Weights of a small GPT-style language model, trained from scratch on English Wikipedia.
Size: 14 layers, width 320, vocabulary 16931.
Training: a variant of Adam for these matrices, 458M tokens.
MLP neurons of a small language model. Each row is named by its layer, matrix (gate and up: input weights; down: output weights) and neuron, and shows model dimensions 48-303. Each number is 500 + 50 x the weight over its row's rms, rounded and kept within 0 to 999. Numbers have three digits each. A neuron's up and down rows have the sign that makes its largest values positive.
After each neuron's rows, "raises" lists the tokens whose logits its output raises most directly, leaving later layers aside.

L8.gate649:432505508516454468571486554514567450431368450486429560516531477519450521497510517428527527465541438441462564555573512428482446537481495558405493544574510578486431538529484517558606473476465528499516520503474540512504546426495477599541467440498559497515440515502528469490577466459514520547590508510456537459474486395502476493464502500562483502491452502496543467492602502516489372481463515482532490430502545496440561480602554513544513409426530543463479377459453454544466541517461489531404519524458527528475461526530587426495464483440505450566449524523611527501494502603481503495502516586592501525506510498522458429527453392432551497452478532540435600412540496470496449504438516521502522509546408517602459523486539584535525522466452421470497550492384345471440560552504513
L8.up649:447443550481472595473559496563504393528480519463415469530548535556384534503549475448516522475504436554495508454507554475435534498554516482513510575428558453531537525563484495484492548640478477518498414525540517514525513514477517433529486434505558556512485554553510499524561420452569514565491517447476567446411531472535478566597468523487504513446529505567529491495567429550524551494419502536382520559499541442477489433504595490479434394470392495454506481508602501533507461543382483396495518477418446414412458484623507462451488512439535498480460508597415531506455586502517429445447469555482449495544487557456372550566493453524526559566543549475487501497420528518475464471512491471573472457492467418520510474544513544455418561579557489497462481449469457502554510498604506
L8.down649:462499511472548430458453561459601430348452485513542522529509508513534539627470513458509491521432519534532514498423478497448506532506436558420517388548631595499435549525449518505586488508444591424470539560447537476420495457534556567577537505555506524459427526439491598522465523482586489454529538561446486547506602560594487392550436508493599432479539480566427534454484599480508481529486453471473557458468468488557534500460549479508493474459520498439444544546407609561462488439524483552432535552486532604487539445561465538551557373454472458471630535499396504489581434505479436488470471545485536519444598547537539504580426545437459486569459539465510539521486449407487512488535434519394473470511491543477454458427467548486512466520503468620481475501476514409465532470487471
raises: "ist", "ists", "istic", "isation", "ization"

L6.gate1013:508578512533489494536538496461509515553564412564488498557525566538459556553530490530563502492495499551483459469377407550486428489425434496488468469438522530512531522492555471553500410533499467389565492486507396472395518457489529454472504553444517527516558531433482540553448460488441466551559480499449508523546449509491511581460413472513551452483547441518506409464428475479492566468413490559485534594535485430539451545474398555475467463578443553441553505487491477542566498474428533489568517545540529507513480465449531560552513486526499540536563515530461460513469500532476590420573568532527500486475540592506342502399501500497443592497496551439432551562385526510514451444510457550473445434544520469468577462492544552463444459533503483484573480463545496444476381601472607
L6.up1013:487549580484525547389522552491544512522481406586519559536540563536434434574522421423519443557447451509533452544421473574525473459499490579459558542534627583526565471529498447510584510538508412493591588552469501506505433478534522459432522517383462497510532456507526516471478410454504375523513504478473540516395482456476443507463494563523481562461561520531486517479522470490608495596506511505508437501437526566515429548424444446469523487542426497429516490580518431518553424465443471523529559485460427485551557473520491595543439436516424601487480452439431558537450575476567539483461496526453505488535439532478535468447519423480482579545575478544581530497565499512529434515465426442457428462496571510431573428597601544415507404535472531574517566486589564503529431540500534
L6.down1013:428534518445508471444555548525513471507507516447524505478426499486564573525581457535517436447518516543461576480481430516496449498449521446563475494527369493577477515476433478486503481527562508531545501482443400504524476616452643475467507410513569564486455436428533547464566489524529531583492499465402507458504510473532587576568573463457535450528506515446547511520532460476404568479464436492508498455527422474428576500465410414588530492504495488502577466466466573504468445433589520419475522478638543486492436506437528389448521502549469448523572544486538524583484401483438472525502414475542456512422569524521568528459418518483506464484544517559520489531472416528500373461529477514548484510516541465469494521581468513490428551540511485495556474437564452529554437486521591
raises: "air", "atra", "ern", "an", "ing"

L11.gate241:506486504552401480500487482453479430530312456505523502450533511557603505434581576557522512445539559398456536452481487481549335440449513456419484533483531537520500452494537478494522476499638553572546420490539433504429591422534542520579504441486530524425487486597517567467613549440543495426551577459498466418426490474489477462440497458554519469496578429524493453553514521505476473472489555422463518565462461518455522466471569519559480479491425500513588481585409530442528444496459473441429461522384431503457517521514413521488443487458555467531464509531449533542540587591537548476489464461586475500468553486511530489556526448511536507516433497498541501477439539501453469511595544474540531566471501575519470463528505511544458526555471540564481458427471454518375518479512431
L11.up241:559478464481564496572523523488492465451469484400476534435544523511479567483492507552480460524489553474472554459542493540552318476511543438488600622394431538402479537516501523521461620478489520545483463459495547500442416437468497461552497562451499531532500449534634512544508460456342453498450395441528575483522447419465526484521552525521502447524440526500511378468478511519529500503485590479495479482575456496519472419594520473494444543489451518520533503490420502539564426418575509458452507522414496521543495491380586534436413574487605508543509556524563483502501445500512453554539550558508471559539515516507406455599542500569357549548416547513461499430492567481448465534496449469498458560501468464495498450491432477511562513586489546455521512547573543494494529482548508
L11.down241:453486452529495536538479549517531499502460536558457454523461511477492504454589505414476504535457568468464510390566531558584452526523480497481555425519506544531521551622509495609547440414599466522434516579506468435536494476527552431569488509424487579551509548484513556528481553439476454608525499532486561424578399429546438525545654521428505455560424489446527450439470496521457411535497437545538502445632554574444471564480564531462509490542520523455428494526478513514485519472567517476427601483566487529453403582506501594416535474509509557543520390558501508475500452551551525589501486591477500508436538471582442561510489495467455434454415562458516506527434505441486491424499416460586466430516412460410434477549601519545462544547518624465423466490507478526436497507562485
raises: "ies", "ines", "s", "ates", "ine"

L11.gate792:484494531428401523426454516522610508488383539583435489518590511499456520458458423594479415416408448413509558537589597537565553459415479498465464547457446482494544513547487484506521465434460551462558494576568520514424514511500411520502438467480506452497458413494525456475553607492499527501524531581618482498538546555514421520561495553416432412462566481510567571621463533553392491598484469569567445424511488529483478473536479527554486483468542477460536560607416449503554495452568492545561483460433558487550434528496494464532424510523500575517512509528394431522550532442501523518551436409535442459511585519479490525493464525505463490544452524454424487479556514507564541446565555528481573505612500533513489509527478512422476466433511537520506539456565580584594475391463444
L11.up792:507526516489530574455519547487451466572439540529507527551558470552460501473421439476450567471412374443574453549507547454486474461490412467471467515514517512556567546450473563510519485522491486496546416560587485398464478573578460490527534399409422410396509519499491453386435543411512426424363489446536548515542523446540451514495494483484422535544572415591538440565523633449467550508549466470538515401490526580373485503422463520463503507477575451553542400556449572523521529463529636474443529510511468499498472424474563470463485483493582525490503456514533480502477462476484496513466479556503499556509562509477467511454427377514571513451558456442522379539502468451506566504553552529394557527482485551517468536435491534474502426394523560480464608561499505536484559507552576
L11.down792:590530463497519499407445514466401526519476501433458460538425549547492535519549596462528536496560491559594496483444515517468473460548498467575464422532504545414572548545416513498453527474530497450521431439571515431485411508588492555512512537469392476450571499502441500489447512579526482476586503502551522518602506473455527416474528548475500432490531505484484550458530476494422511540468414424551516544432493541403462462455444461542499575520444368516477454557505613538430453598547538558408568505532502515472469557540452578446448545507547467493567429582518432539493514550525549546514475443476508485457467415387472496567464462504537563492442582441509427436443468448638471458548529476570530487452426432467451551484446514469603491539473585509509576481451399527475493482445537
raises: "t", "te", "to", "ta", "ty"

L11.gate1184:521494637549352484481517501531474473447487434565477513526509536413481520411505418585534442447525537555483472469541411568383403507357501521449506540572511550495541450451463484410607475520573560527549423560487495443470503497473594494466447469525487482595392465488479445499515460505473506564544497520470415501488474492457561534398558421446532504480497488556547511486580450434489500502401552504521381537498570516555426485491557596497504449590461447545556550539445505494415482529424462508518434495492455573470532474440518516475462515458500464510526523541490465514481461449543436518497481375565524465426512491508521500411486448444475531526391556446459473481504522482446429510461541427550532506454438490604510616401514572537538503463465576428476490480526480468478553532472368
L11.up1184:540430585454469591524476442552398515590485437421551552476448498476497528539419470533542505494561559484487420557599475546541500441474569443446556450484506474484458456446464429523463506418473499497517499563491595572477569488460486438529552534618407406502498491552561405515448495511381465575445542559560459451483395450521483574506491502528578585542558504522563550502490507376413521492509459530478431618515507437560474538537468518578575526538519435545523488460406457460479458527537402408484555437533589554524611598418611522504486553530503486441464527488480441510428421572498463443533467597509534531374451490452577472455483521543501516530524450509538429529510415438434503522456414482517503542454438521529498473477515416457527555481491540433544528384468422450494557411429527
L11.down1184:481473492391406513499552561525504536514483526468566575508406436459465518541549581471494525528485564390446498485580511500566496444549620460482588475509459496494466476443407409534483443483480513495476563515475606556466547520531432471540596441501560469429525420544527448529466536562520531509421496470529506467549492416484472559466596477571557516466457555494475474474491451414412523657481508516482476563501408480475508496448487527515488413443522455501433462493444430485474427568604538469539543425439557507523519439525439476493462596461431491456524536416441516514486456483658490516485399512484535542498444518525504499473531572499510387444515563458508433534443493398519530529459563570467403505476497483527588577532577500465521554540580565531429537436469449403524545504487529
raises: "\n\n", " This", " It", "'\n\n", " The"

L11.gate139:481495523491505528555486510547494497531483542505562513438562549508418588515515562498559476393540509532501531534499480448476446421394483539551491536597492554531402592595497524510465536463555537476488601434524470489477573471512477505442484501581505451557491449437467539480503495523519460400496482485414537482469525431590485499457555467488506494367473449468535485523410588479497440467542515459528568580551486529485473561462512486510407486582518556534524443432460528544547532552439402556518472426504475449534546482588487584530484543500486539473560524451538472433538489593529519437444496577531507400507564475491588545544574512518420575450409466473474495532526582489444565532569597483477500544464514596541531560469561499536580515511455510548469635477510454602433538411424447
L11.up139:497602494419451434430500464429529473499359495518553556545502464487546471550470519521509438423504406497481486474575476485561436539499451445486435443539535517484484458587482503441472525441425510485520486495562539517531484545497477421588414574529475464473497549466440417497427524535492499473496519543549453500453528555420614493475461568484463492487493417577514486571524497548562546430542495541511491480515490550503475487416414467499431542505465493530578553471514510435575572540484580420418500466471406492464411396444426482550602462470467542474506492530493530444481489507515460479427570522480585468487386514518586505432607506530478495600430535532504529460534404498429478478481533561468517562550502468458467479474526604454501475591517535481496548519547530501351538538514495
L11.down139:458501525508438500419454577463427514615515445549409572483573501470509525615500490473487497488523560527586558477515530589474515447582469534446497446526432513450525529455466447566495483535452540520538616529516447589479460446510465510634522443588557500499503567503479485534483492420531433458474494503564559515553589388522401523442510450530576509496539517535545496473478522424469503538483486448578569478570488420502539508517471384490519547478555432484541509439484503460601468415432502507543491454555541506451353491523383476525567470540486457413513506503450503513556499513467464533454559480556486568513495501409513615571513591462490434631478455474471440401464487494472527478405508465594430542577534533531500538497457501506515494526516534460565566502547535552533529527513391
raises: "ts", "ty", "ton", "ta", "lan"

L11.gate1030:546536415444514522585465550482523525536546499483580521519499539503539587547494420564527521477556546526501641528611465452475525514486522545452472458462513515481489481435508482518562502530447551442450460510406539516411542440465556494508647475517484579503544498484533520500479473463506508528435553463367578467470457497591559458469560417554497508522461558473504461563495570513439426499623526509516517522494585566433509498470521456531570426492555470408446592468471427491508553505461518505485428545525528396434526503508553503503440451573468576549507507509435395426469415476487450522525523436536536495584489476522496445563558451479521493404536579440516443481447473451468514528436562596463485483528569458546493446504537527477480520581494422528488480507564468611474544491645454
L11.up1030:517546466484493477423531489445531537568580510551474463505521486498472467488540506426552547525464471467497503465606513471492502449625495460460512435508401456466495489468476513417554487526502487617495541551541531387473449374442608567546529492524477511559475521483515553440509450445454533523370532554434562441485478497559500591484442508466459470530594460449551447495520528454478523547593531434393435468576531478466544533569465526533618434511515413511597433488461479434528482554494523458473578529463526540478485555531517415414505467542531433459583484414499457378494403465479474524518562566457519516427522609563541499532508460497440478545511463448526499517480419509485561438415489596426470436567525475459563540485473458557502489542528440434526501484519468433520590544583430
L11.down1030:518488492554568481497503573431528458574494495431484529502433469564490446500542578521426608457530575517509583477545523496511550542533516535454468520487499528519409526478506435511555447562541560547566562562561530502465536452421643507524498540526522492518503478537423493459568506403460477509369505470530555489391613538529549498436517482624529489390469520527499512479459501548498435515583528489524540524500416492467592528529507475502439437518515458421445497435523482497461449534551424549549588541513560465431478513559476414454426442455460521459470527470493539501495522614543532475492491556581484476566400391496498449492421439575488536458540455435556478542466516562456451583509553452461501517483504503554567523510488597508448478599385441525480468557551478506515520585552549
raises: "eh", "ight", "cht", "ite", "ad"

L10.gate599:454486399506442573557484564521546545500468494505477456465453461523433567512552537524532621518445552419435432504511543535450497523441571461475482561500411495481573426508547508493593439481614482506490484511561537473509522440571517532445499523502557458476510490532456386502421557540599530490517502519528481517509430569525499509544570539537480536399495636520382558409508557597464486503491512410471512440562480491488539522619593542480576511485465445581527479512476453324511472544558463570484503492476459562441540477394422486531462484563554442438475418478509504499395544502528465528468378427448504423492480513434597514509529420612519521474459455492545485551519576542517530540401446476558557514505544512553462454491515487519379421489475491501497487510575453482516453543504524
L10.up599:487473418500486516566482577455591535417625542452493491428389436563469544534496598586507611503468530528487448512466491573486475496467498480334471432485445516481551498427512520498494504587454473498462501544434463485528504460493515529445517526518418519488501510553502541471529474516578404458454480596546492654443501452535496466539520508580558523450402523556498477511489518506549484612487513513541488429486470580563495510548539496494543528482587420494476487545470504538580525469525518440522496462459477394407490494440549425531524601536459459517560505457483487516462470503515556383500512557455476535407550402521495444507547452591509538517436451499588452503379550487572581534449471479500553474557482482497514524455460472618551411483602527463444616471518507544479457467514487
L10.down599:401488443495527538544462450516533573511516461466481483513467576547415462473456555554560573474546536478466511515463527510523498565506501471442526579483508503446605460449577476568575475471550479563399527443490551527529555400509529509354476576439491504447456388498431464498426492523522444402495484421480463457482510509462434469490530548565489522491555516498395534454521508448451491510523541489471580538432535572499551470510527476498517398490477469559489539612531520433503476405516480535501656530490530551535488543556354406508463551563514534606590530516528562450492507524492547536491438466553403479551455501508537527469484498528458428502417436464559545554461511544433549460467454566498489485545474578597480463540557428476496410538539514552562506585434482536559502520492488
raises: " getting", " selling", " arrest", " being", " becoming"